Part of a small language model's weights: 13 layers, vocabulary 8192.
MLP neurons of a small language model. Each row is named by its layer, matrix (down: output weights) and neuron, and shows model dimensions 80-207. Each number is 500 + 50 x the weight over its row's rms, rounded and kept within 0 to 999. Numbers have three digits each.
A block is one neuron, or neurons of one layer that tend to fire together. After each block is what it responds to, as a language model described it from the Wikipedia text at the highest values.

L2.down355:483475466571476539380468461471499566500635438465344584503540541554548567434503512547472483464488516513549481580571426538522462503557555482487517556529472445412515537528521438438419575655560523541528504534414489509475465491455526467528522440526530536542484414458485528560480601485555521552577440499509437597475539510493579526401437514489478566508539450468494476415441490510519502513569
L2.down407:532565532537485554482454513443460472513497547443529519490543508602465584427496386566479468541491559528539494470488502499475559523543418474509574540509554505535538470424560534453496485584479537544563488470498589505538460592517565544499496637393501459450481492587435536522472488511594528410453555513507563516500482506435454526460529513447472509602530435541494552525451598434427473543618
L2.down776:498605605563419516598445530581535524450512565444454508526467430431636506516466445498514463583522533565553467482492481580491585460443422462554476522461539411502548457525512544518423455544522534487485542500507474499467504540601466488504432470498583472506474490561424474497470537600501580501462448497487565507481538497478467596453408460442476467573484526532484464460459498516397597486477
L2.down930:486526483511439639561521564460393450467605453472559459523476541498555570540472450493469573503486529516537549432483551556478558402515503539647513461470477548622507439550556452555481600569577586515506475442520456519530451383556523512442537474466528517469529521562459544497518538443571552435528465495518528441418432508500457567415505505554607529497470493504466499492532485413515434484526
Responds to: Possessive determiners. Possessive pronouns such as his, their, her, its, and the s after an apostrophe, often opening a sentence or before a noun like daughter or debut.

L7.down10:529499463557496567523560541523591476490543466478466609522496535481404548453442441533462515413553436477579477409524494471510460418478545474492516506578529455572496499463490460454483509478454412487554508562520550428430456480563491489542562538537514457543487495551541547493576471359471552409524516514488518531566463461437530501524498489472577526565468523522572484482402489468408491478440
Responds to: Possessive apostrophe after names. Fires on the apostrophe of a possessive 's after proper names or nouns, e.g. Leslie's, Napoleon's, UNESCO's; rarely on hyphens or mid-word fragments.

L2.down458:468508602550421455574559477554459475501435644471526472497458472485469364512493533416515499503458545495499492534493411547462398482508472540368466523519510450472469476503503515560533465527494519438483473515431482451566531475523406537527546550515531505554570514488472470434469447456376483489547476534477557563459450447563429520567569562419490436519478529449525526548503514412409557449495
L2.down714:536513526533449502403503499582461545445502584455469530484533506512566493502460509504530417529460421477557459370524598482519505498519444503520448426453450555504493354528479513570462505573526555379521491458490431456533559505479569477597541526453471424504544508414463493528464483471525519561468522533473565549511567432581480540461471494388439563507484511525510553586515522513452478515406
L2.down786:497558562539422505582558472574515476462480490537539515486487434503437495511417582451476406513483588457497525506608442523531434498440500453538472492506458452558496457482485377478491385483534562498554524514504478561465433527510458465500469475484468559558549529451501465600610596486447451437488370434589396500490475371524506545540407583497455519539526533514492491485424415459462469558519
L2.down1068:458451482514465510546574423493527436502486469526536562508487440419534511527434451527527473473495490555618451503424551452599520442408478426582450458491471456493490538533499485532534477479461444488514433497519508471499519517457558535459436444527466456533530482498377419559468400536608435451495579445481535527595586468492541543469474486455444455499522546577438493519453419459452473455576
Responds to: Wikipedia section-heading equals sign. The first = of a Wiki section heading right after a blank line, as in ==Education==, ===2020===, == Third round ==.

L6.down75:519421611513448442495570501432551543503498466412569547474560437548465466502500474496540451535428501460419473479554497500523533500552517439536487413539526527493621481566425451571439491449484522465551502532481454422584555493545459490467511481396580468505502539455513431517520527533552436452619424428494498546487560509504498517489499455542449502484528434562570478403469487497548509533448
L6.down79:470463455480499434552478484584464595488488546459571533512469525496537539540560574568559525509542468517449517442572508457544533415530489502452517445579503492530532529472466478540581404564512448475467535411473425526459572530443502596506451553492433478501558499512398473591514533483524499522496456572460502388554506523439486508469574432422524464434537511598460587558486550635398551491471
L6.down87:492506463535489420561491455466487467519531478517521517474347532535434587460492498487588492496463492391504543456459451446559565506437481614431551432485549520431509552595445494489493481490465506461547503500482514478508493496520488488469398533468431450444565456473484454478463547571453506461536534532465519554481489551538538433417595439499449567531444526445447423439450460451472554518503
L6.down161:515564530522553474449402539475546522596426504495524477438529429525441458572385539512513526457429509497526452446595449519413560484466483441495472456499547559536472500466544492429484601497489496423436530522526475482460461474540501417448560463594539587462449484445543462461488522614459478507627550476472496578489535457408456437584564459372440462409445503400473492564527475579500379569528
L6.down176:489474563533466552459539414478503390539491498487491415451562492422545440448415513475486459501585447535563518501451407486541421475476580449444609596533495517567442466556418487506454522506465557526509510526467532563545598463479532465518501478468456621494499499428527515565454554498495447471476429518507488491452504533554542590545578477423465470537538451496473586577596460509526569546536
L6.down210:494470532608567485476450544435489546448570564496467520399538537586569513586481448544490582487505561568546438545435410453425529567517417472520447579527464393505528417537509524518546411506573520483484446462579452523488473428380499513567567547554504495553447496432312447441482538570407565493445553422453485461538475505535500516453501495572492541587484564510425528491544513555549516512524
L6.down213:514583465561535483524577534462467448444477486496419590536449518468471506563539560487505521437496455504473503543486552509511507534379463497520464506507528505583450456585449537462495481498416476417446433536457502493520503431478519446460472388493564557468492512537447466578495524478537543558467395450493599515438521487524558435407506495508536587535519486495542476435516603556455456495474
L6.down304:546514483499497475492445438505447479441525478587469555462499562469440506451533489506445469495425472569564504435438531509390544431551417527520475588504396546433509446487520492471485484490505510531495547475401486508446450523540495426456542529498515443487498524503525473457577543498463492483534491476468442584427506441515544485470498406517399494472431476531558496460483549449447537524473
L6.down329:496485501444416540423531538580484494567339479507509434487436470523430551458553498510588484520402528512504547575538469526427470557498576467550489559478485515475497528441490528429441572539475456476474490507440415460460500575500510557388582428472550438473532599498500542499442554501531470460444434436480511464520572488481562541552536406420498480483441503540465462481485495485562419495429
L6.down342:448552559475447463559434537484575436512479499410616447435482462466434450566468434482487522543509496469479503541505398462540400482549519492428419565452521494508475571404488472500551468422574516482496451492422462519441525500487479386452456467466530467482530472534527511504581443549529485439518472504572509533478568529433487487482517574446519512457399518472489533479479523579466396586397
L6.down445:512581456485458486440433552563535526503504546455491524441558384430451517403613588501464475516513524537548491451477488534475483483492506503534475423433605405494449531535473465485537486441431489493499466520514489616486593545501487465516484471440466381573545525368432472375465530449444472483498533429449430451505448434447594501562475501454487528464531506497506465432541547421646516429531
L6.down554:485516461513565605610508496567489460491616511504448494566552545448474606513504541580557534461498494584513526540530403462455463609431519493367563475597426587584513571410492411514559538521539524582587502583527383562452476459492531441445453435510427470436506389488474495559492423449474389501494564388504505427503562497512496509581483512504487540507548572484499537545435464530584478508420
L6.down752:537508489590502452519556471417515461510470576451388480382549400467472491424561410488555536536511512452575512459427571478470578526447385462513444448523550621518417508518533516513464503383444484479403420460537443494508459509533491493492460455487406561518439521428443418537527542500530433465509511554452450545523473499518536543476568503444599464521520434533476542478473476450624547438422
L6.down1099:529601450492578504477469525435477559478422558499563529510483423487444519575449596549508456431534518526494545517534471498427483550511606502595590457380587503492558578559585484609386474537526520501504566529444411552541522525561593482523504505494495495512497524455541496501488577536436511422424484426401535556512534542443520514474464452444482533491516534535474503450482508430546535531482
L6.down1189:478397493594506596486450434525508558501460578388426491436452465521528415511478509543500523546444511494551520473515570634455490573419458451463497433548533550548495522535551459546425553502523487511477413512525501512537428527519511511497481443497440504514522503550554487518443414458476503472465513474519524482518481545449505498442519511523571615478513403452535505433527501492510548494534
L6.down1239:461440470481481504489511477535497446476462499525566498505523512532522471536513430569458440547550526454442519557497533478575534495433585470577590538470541505484541497585396558469528508602448549512491456567478469558549544486494504590502491519566475540546623451459441421574389607538565547509570586522526542562465478519537419481435464559451471502458516490460471458484435490454557509529512
Responds to: Given-name completion pieces. Final word-pieces that complete a person's first name, usually a female one, before the surname in biographies, sports tables and plot summaries, e.g. Ing-rid, Syl-via, Mon-ique.

L7.down267:504448386610487617569435467515522457406405494456438463474522460568451422438503475559499589541507594524448520596440509525481500424508494539556466524542581455514537418573531451406448452472626531421437454458492509467449485474516542486485509446613555397570462476465453522445588468551452491459550506420492511500517480498549569627536488507483515445533594525456461551479450464356509441526516
Responds to: Superlative phrase continuations. Prepositions or word pieces that continue a ranking or evaluative noun phrase, e.g. winningest coach in, one of the highlights, important step in.

L2.down106:490449481555526485534444507528480578558399505504471543514461411494495605453515508541413575470541498581503441464463512530599464454573551504509500527454432397503466526575503543506421552524455481403478499495507556506466562468508530410490461517542478626501518562589541543496501485458512599606484424528473554537627455387472500463474490555515483418455521440476517559551594481463454482552505
L2.down163:478497434490474489604458426517543500531510458422501538525495561412518544516467450473508512496478497504533482542511462410518557535497545445458437538523420442522568546542502492444467487376640448464559504555421482517436558438530537528581378487605480573625460581507468495485450459531522491488542471456545511512451433542506507489466517440489454549457531437435535559523459531520521475477590
L2.down442:516482535546411558548498452558498524539469449544492509576427540487467496471441473511537521575481419489417513496488541545392545463483467465524498452567367568514454569497428495440584455423524468525502496459554635449447562555414539406422508421522488462515505487543561493581491505483478528494533610441535444495389460424502487538516435429542499574582443550467435523436486488367465560550546
L2.down589:515464489522466523485445534495460490502520493471470425549454472464461501441435540475535507452503432475485530493455545493578481540391379477545489572620432564552539550533511565477477508572477513467509463586506474471441536449455532544553565504490511526457569422517481386551503428424492464539446500522476476559593478449470461449502461535468590513512515438521514526552564545486446549519512
Responds to: Partitive "of" after one. The word "of" right after "one", "much" or "some" in partitive phrases, as in "one of the founders"; weaker on fragments of names and abbreviations.

L2.down51:592535477583520519525461541483530494497549565406530534497437350475468324458580519418436381400455482504470503471549504540407505477454475388642451506459492514506470476503450585538435597452495419545513496493385421559455475460550508410323486482457555444539488512517500525502536559570482453450517545305515462427586514506476527560509442464449526411540446531435535504483527507514466493453518
L2.down63:532456420547523451528542534533508467531504514523453522472456466422576513533456482429439535477498442441513502483506396463513479425483573450496522483569500484515553593522555552572505587403467456493493465514418462478342503478522533485522533456430487498485508539546440544452528591560612430516456465448474544492490426519490520421512470487481512536536482535428425482482421469499552499462518
L2.down1192:513429527456506465590496425449551484521517508432403469458506428513456481463575477489472478562557451496630496504421402493407517570469459507503456605506557509460428551554456471512508523483492481475421552523570458585451433507477513404506466514523581590526546496539510467454479542531538406506449513526518491488596488510473430466551480547427445498421502515436443513513473525556525465468567
L2.down1223:499505472593550570514489459501474496437554474514511479418414436421464528484522376388471549461581474476456476450486490493537439542559538479522536612451429517421467487465433544463585541548455496519530443558567558527465499512544551430461488511516497530403434515569451498539408469501500565541497355458515506557472397499406449471450556474550420382588456465442571484477458394472460490514508
Responds to: Given-name completion pieces. Word-final pieces that finish a person's first name after its opening fragment, in lists, tables and credits, such as Ger-ry, Der-ek, Col-in.

L6.down88:529470495531453546461445523548502581507598539424486516518497413584423465494488488508493574392505472458496611474475403427486481504563484514462568522528421426450453526535604508473557502422482527542450496478458466463477585398437488566490451427506452431519440459476609530434486479515438446570435403461472469507487493577518540581410579432426490478427560479485494517544550458480561528570560
L6.down121:565525479498483522487544433476587463577550482436553504445471515487518486572569458517450449476459472535480453502515474388393561574631629520411512488552464436452434520472451554504469521568598516490480539518456470514418532599486371480533527451569501427530495552506487493414469528566414465472499454430444458487494556433490582577440498479520471474487547463433473543551583527416414655497540
L6.down257:475555451447503621489537531466509437509512368466506528499504555550491538582440442467466500484391509501516489569495444462483436532495438503409551556546435500574502491476523514507513514521492630483497461544516503556468504545461535356543530512525441510612496571493509467353391518426425396433431547502520463483550488459483528451498462474518468448490412460449536468472494519482531562455489
L6.down287:448633531442465508582512544473544500575465570523520515515525416492619470416512473571484545470499501473466366416515412582459465398520514535553537537483515507532483497537577416522441473559448474499550408537427532469527459409539473462474431467541485556466547595532520539557547566464491416485400470487570476474449539514510504409532593396490550582523477455486465527528500469558574567487576
L6.down302:536473384552487441492477458495569499486487475500448403517510453523502438484565409538533504498607548408490527463512503409455486532514482531562512448467509548524488544561605563500532472595488517488420489472553484555492533545435520540515530509430495430449530538495498499518447477501489479459503493530525552537387466448519546443444488484527460453465550519434583414534439454453477416556565
L6.down336:505480509516440490471498495453540490462475486530528470522532517549538518433406490568494476478610521411521504616553433461566584430487505534482403504432453509530520508443542497541527531565421523462436581566506510514521450518576494536534444460561454440393562512487479478430510452589530548505502502506448522451485475466515541535514420541509543438447411516446559457493493437514425555526446
L6.down411:528557527502489467528490555373473509446576455502478459525565628487577533515589483422429451404425562398455571513512513477493458507494489534530619546443441440520448458560487549504506543571495556503438448504463484494574509485581493447482497526573403490519451535556442580617419473546548424520498486451516519508499472427534562530493461572458674378531410520556491538398504439519518552487481
L6.down416:500452590477419461459440529472526379511549502548578569494498473489461519434554509441512576615526500477471460532519486537490462474581554536592493602451445532534494499508603367452559595455519490534526508433483528548455583507423556510586544552453398449511501523399473423524512487455506430512592495505423500589559523497538483492555516514467543513445481562473580476500492523526521443501593
L6.down511:512475539460380477531501399495565513459604479539531565550412520432457553492577479525518555455518451561522461514530536462579480549431523458517493480425504469512437361468489518512470458497530468460525527510438517562474434496518493475456533354576560514413470490581537444536562508388519507468560513428540441432505533421548484457458567475417525526445547571560582547423463493582447505519513
L6.down538:511509543416540520473420658532505476417513513582549527518542608483481438456504522492580521401341484520547446559495544494546569503497458468490480475467424523503539458451556482504499428502448518470546456507559509500477453567472525498470445519478577524493517472466488482478496481483526464439531465492588553561493534472536515585579434494472520514554394524555592496568399484441569514541595
L6.down710:472544495473443471474514524499410509501529478558545510483444627527527561484445419582466522514533468504592536501536518427466488476522577467399457593477585603480505432520450472388563590525539528445472441542468452576544412565500472469453455524574572380484505515467482495607550528490558505516454524418487543480588434506474460514519495521596549553546524537457484526590553508468458495525525
L6.down855:437542501657512561505466475602447518391504540463558535483513478532518573520512432631371478508529549473489462508507532543480474483540441431506542423458556512537579532560488512515487591447507437508476522469571467471522484553458404462436468495522560558565435481523549519485502490534463427506375492538501455554473495534442524458441562479511476445457419473532506524539474468443446491532565
L6.down929:511447392501420547534500518507515556386614506458479536586533534483449510468522467560466518519532504463547565418456447563523472462596538570525513439478553503438498538451506506473496521525537534573409502498440456617512462439446492480491534554471495602489462473490563527550462526515509516475414522529449410476428518510601481488542507400422484467410528588525474400437582527536566503471540
L6.down946:521444441458540452480447497457443445527562411514573550530491498556393518460638525512498532475456492516500444533590553450515491523531452573474483457469524609528506508513520504549594537507494494497475465547520551458470495484481548484558475503463415532503475499538560512441529510474498497494496398461581487548473394566507506517462529500424463500534550512591539508471416473493464581501464
L6.down1116:500607478491469550453477492570501515534618508567551499569401562483605536465473407510564419478520473530431457506562527580529511473495515482448578615488622463534611510645430489509458432466513470537558482475525595429476553451569519405483513466509482554494507498462520450536484462566574446463548562471413539487466584529436501580506471553547533496536426500471477523587518564519583567446432
L6.down1248:484485432433472403513514481564440594460512469484520439462536561495542525548389480441511542529554523524501548459588471489481525525560446525396544481525401556471582494505530453477545525559491502561592466458516476454574557471494516503544460582474456490490497461555553524500514494566496454524509428431556475556473489542551526538490633481474553517486490437557556493498572479504569593532432
Responds to: Apostrophe before possessive. Apostrophe tokens right after a noun or name, mostly possessive 's, as in ship's, Google's, mother's, plus contractions like we've, I'll.

L6.down18:482513498479539508527570504511488398601459536481531400539468476476511398564422486505539512557422528476505592540483574476557490450520527488492554567581559456465549500405524520466514455647551570442460401588478553558486427519532482528496566520453460482466410531479422518466546536483472606496463476495544534499460443509295372522605548439473504465402438407476484518538508515416530582563444
L6.down93:471547568553493500483546524528637460547475427529537414377513506515424557510451419509540470494523473520519480490494513469473462473496469547450518566572483504441527377401399462558511513588514605520523499436551479495546582514537445523502482488477497422450538447514493515527529479496614511426557505438543537478395574515562567430500428538590464529470539474429486470420457482499489602449473
L6.down219:446497526554595550515536482511497480429541451450501583572406504507504461525542529492491491428417528425472595551525387569458438513503506583617522412478453525555423552452513496517496446522484461500477552568587447470455508510440478485543501413556439550439530546496513383544420496546470563417461464553575512455485572629447462525550477607426505415487443581477557483489528478427437545506493
L6.down288:533497595598555518507504496415527524557467608467511459467556562420483500552565514559470449462522545578491412529483522509540550473429522532452457475434497574496514425590476485521527462553432492467450424394528407454481488450580565468444466547407543495558565487513499474466424514602583523470554380499520483430528443603572514395538427502495583532538487553513528498395518413520440505424460
L6.down299:386443530513513512445546521428538481502531486468490497534548532527620494473585481462513495443389435621565490608468433542499437530456462576524545480436501524491453519517454584555492531511550500511516395525513504475442547608539480552487490437522457428581526521529483502597535480499459540526554497560523504600444434538570495551492480510497482434655514631512464508523477505447505596548456
L6.down344:545453561466533503492451437490534477531536508527523482475460562521521462460418532504473481557565410588530615535519428513494449498557488410474456499613513473444466442512464503463563523556434579504482451465520515476552527651474473482463515430604426426473511594478392485519593455488438442560477541561498440496546546478465567622490484571502523510468529476532433443504585479450503500523455
L6.down375:553523462479494491481597556490492452509566513518539450527471466431452415481513497530434526501564492453409534398552522520497503509484480514418512432565462458464515456477444478554375541498483548503452446495565499586446403597469393424503494363603459510540605515440468442343419504536440485499491432467439489503495459456519502583486471466531480470317520484465472530466526453395487637457465
L6.down383:419389555455432461521487546585509497437508506519508562556543490496488526576479488509486545531557512516523422499450466407472545479466467533463519538547577516520579528568422520448443520589436556524539493448511499466583545450528539367608522548571545467507444397473592530485512638481489520434475502515555439532487502398434531522425443594477389513429403525629509507527426486460538507506474
L6.down504:398478475567535558562543544528499454532431553519474522564491522414453540475429586475546544442484532446551624509456470537494668524541409546520559498473374490541456544501492529534544564512524522491488480510460565558510427509602469534520444556550430502473568602360439553557427599509494523522486442485417490516567482552461494537553515550531450535500414528534564501418547520491551551654461
L6.down543:524505558459484474495460390533611467442513554621505458465524502521533502510479491588490467486525453559522474362493541533473571561533513494597613456551447565534466516580451560470531462542575436438531481542436505502479434487464536443493463392351517548513488562571528526509434513447653492560457500547476517508462491532538502503517424559459514490525587513447520521452517667551517410499530
L6.down782:464451435493535501466517487537487460454613523559502499467584527520516499444509484537536540436547486522484525635481534472517471398545556532612422548516429392391481500478549451514456527623516506541448472505522451528477567518484496468502526531465585482528507534419513471571577427536573459579473555425483554522479406508526497496460519575522526490432453554569451588507575529466539439461536
L6.down868:453581504579419429544597530506515547468492533527496448476572496442460536564553472522523529382412470536470524468517535497515516495489431534505515651465528489524535483521635456494446456640408541595550500455491464554508536425501511541519416458430489452465612474540443512548460506517447462427513561551561557513459466565508426495442645568520387475532485491462543569479492521556533487574511
L6.down1125:480507562452430525524455533494533509435484568513494415483453549552446404520599492566596456516543550544499486585434549520422506592492577539617470500546460500387458507498559532545542485472554522524500481575578496530521472527524540459625455569479470531378544475507452524489478447468455491443466488553518515477480657510547535482513435595457526468479560477530601532591541507518539532516519
L6.down1175:507539472422524487502497477530549512505501579536400549401552507478494514515588482531474494511430513476557490470441548462509499509485432397503556507381561570568520510488488534505510556549474521443551582450489599484418537411518473403498498538423521533482529487486485449468497542492524642469428448496540541556570478629497437540414565515544526541542492515444475519479440450649570461561481
L6.down1194:550458467342525462526468504554499484492494581523550486509453408542337497465457405534490401521536584460444437470459425417467488501569448550610453584421495581448468455497569484595477499568494465478476445603468502555585478552539478534530412532374509503579543560486483435430473502510469445488477468462573541432543529497515531467411478569528530550558535519513408388642495431595523520489516
L6.down1244:531508487544549485566497515530563469480538472574526585419561568482489554501553487459461396583498469513500479472482437499489449475488510600403478480447522478488610505622440493461506569536412447478537519486383544528577520451528566483465406503407452504447608527492444486530512428512523483494521487502435558620488514530505500483544403528470521514477494555469476528457534616463499517594517
Responds to: Section-boundary tokens. Mostly the first = of a Wikipedia section heading after a blank line (=Career==, =Background==), plus sentence-final periods ending a paragraph or section.

L7.down285:520467433496472467486551413525532391566503535507439530507573452439462573469556529531440528399545550447555498432490485426461510413624564484594523510547457435551477469500471507595432553538392570462544483505455486538538501510444433534494570506518477487484496564563558611443443467569490528538459461520503453463498541518433526504515525538515415444500421458415543587523509482486413528498464
Responds to: Section boundary markers. The first = of a wiki section heading after a blank line, plus sentence-final periods and paragraph breaks ending a passage before new content.

L6.down162:544495496403482528467498455551513489520578633500553571515496468535468544469437496495538516467463490554478538502471519476533482455428530447452497516527522574503489505488437474458489572391469515566533492456421536513538496453495429585506399493622501515584522503493547602538515525455534484480550597504391437458510611531483565451622581410507486506522482530467492539536504462446508473494402
L6.down204:508593459388457508516558531474552437445491492508523519543524492437490447428549566416470607490645454382535553540525518510439465419489515511467549459574527530530532454579505458528512480505531541373489436500464462421478475529443540536554418449552428513552484586549509516496535512461472484550512483535474520537479444554511513488572468505529455503524551538497550490586559499472442490517509
L6.down216:522518438509446529489524496505518491473450468602590406469467473454478593399508520531548505477587537484473470476554567542464447368481548547498453484504575460519507549578425451537527501504503494528614492409587557403521475478472564485547449471648641492526466543440521541327566567493438543435495420461524452543450575615386534445430555453521499511437463434527540431536553530527528479478509
L6.down221:482491581528444540495458625564458408412513527564550461530574538536519456429451507493413599490470543477594500502518508502476417511481530519495487429372452469545577471541521475613533562433476533486526471464492496582416577538502452443549465552400511491538506549482447537492556465428472631428510426546476512562605544465462579441473568521506504473552469500566540570448481441513422433513586
L6.down226:447560508484492417458557485536524541497466438447522432416494498501561450347480412529462479480552356498508554592510518536550559518515404645508488553517503383483424541562481441483493476442411411431496521523489448555519556564531595533498507464548569509453493466536510440570501450492435523506580522453439458494528440489559427463423526477440522567524446469534508523537478603500482464553480
L6.down347:510448552544527460561555443557500482503566416542374527502524547510604443518544471440502520446509401474487479610470501488486557528513466522376493549490414453496568497552497411497515559506518528573490457402486528493480407504485526442563449504524447535504525518497450516579439464454535495522446509545481552503485609554529537607487498506507475507481514548453476567546435511421469457555506
L6.down379:466461468565523481502474470543508540479475516507485516507564386584566528514545541523546489502519504552522400482512484542458501434496579573497445501353489473468584542430611489583524588542467488481556546575471473460556456493533510448572500438603498512589559538495582513491443453476480469480405583453491468494517483497544607482480561486477542528606488461491596435451451551490500498442511
L6.down468:438516480540536529513487478546526520411381448423506499494443444439586519430499546487473514457541564503466493507353466531537515532512460385546453478495418510496407545507471538420542531453540381509577571607554477597518527503430462506524440538556486557474532506474487529470537480507520555585538482515539586571494532425507600508574519516479497414453540438500435528444505472456461468550517
L6.down577:597497493456561516433576523411583503428546483548498475496482526472517479497514478469521549495479458525433498587547474462526518537485465500483568490548567473458548481533521498560499422477469483603484467401568443540490443419479513469535588510474524504433533476534443503561527435463490413527419540519555553503521600564491479530469435539477506613510447533494498561480481456452531428445529
L6.down637:660531527464494562509570454539533585516412529463539448476432484479517479448510459523490575589546455500445482492545597596465429429402490577388489470459382428554559655460353474419497502446570510411490525472475440487503538595450520456448476540550465575591484482495528487537497510425467599459514511437472538525510457501480481415506599470551491476575557467439465534400527561516465479486443
L6.down734:494455476517595607456488581473492450449541459452509503458516439537523531507488562521550467540479559508565478488444539590553439496562456469494451574517526448466527475627533532488521458518557578447517480490625512532524580497490512493450452542541555523532492505555568455481515527507542559489497549490454546494462520561518542403532486559495405411538542430552611481542446457405469405510549
L6.down769:480548498449502453511527450507429518549506459483486486528527501494468614405507468479587525454554473474520526506533619562500437469463481550610458431472578545557563504443436466561507513484426524567502500483460484520543420569511534515433508459524446493559528486475511516507481531611475439458520539513430504529512497655435482527432474506538532472493522519502444497601477574478490459446513
L6.down996:437527427490538517530473552485540574458487568493498495477489447485512430499586428518508466473474532518493503520469553647609477488572484479483531514487501521423525589582476520493495469510472434480483525362460509452563389475529546528539495544608430495525490561466564469623482495480511470404558468490479479459482575600445538514569483590593532487440505463541507498452405465439582542471489
L6.down1037:497525532506521469495522499511453468477489466516514494603548470527501502527484457558520463516437440541489558514480464507479422483501463526597506492529436518555433543460502560505404542439490495528497424538460508478504519434598579454496481441581475509512558463554436467454390509484549466403516437452536519469514458519466480518517486453526525437591501534514522570432551475524440469508530
L6.down1164:532577538532426549486538475479572610433404417451468533522526576498532504499510537657529503421488514526485497448411503463465459498483423493507455550463496585597534479497398551581498567550473516615479396521500506428477482561382527450594501503446419469438521494505494500473480459549508484447526498458444517456593503469559487525427529434423515449484420496507451462410480448447419545416511
L6.down1198:462482530561473534472538486450451489528500446500497549450545498485474436433543525447443436501503461525551498465509492537474516479482413497603398447587474492555425457570531513477575496486372579501498472406448464625482507523568488493632511462484506579480538523451474547405512549435317495627505573464456474497574571555484504473370547497599589440493472524570496528530512510503529544525518
Responds to: Ranking/superlative function words. Prepositions and articles right after superlatives, rankings or "first/one of" phrases, e.g. "first player in", "one of the", "ranked third on".

L7.down752:537620478575410470453557461441508538464468591492429477486578564559348554494505537491532585511434481476540522501518603532534512567500366486516382436568515609506482515522520534560456493477511437491500443477488459500519559574628517450472529527380524404455479523527493441422511441437488461402425451519557542462406513532531546593476446457503533498543471428544527500521500470429536555460481
Responds to: First-name opening pieces. First word piece of a person's given name where a new name starts, e.g. in sports tables after a country code or after "directed by": Ant(oine), Ad(isorn), Lis(a).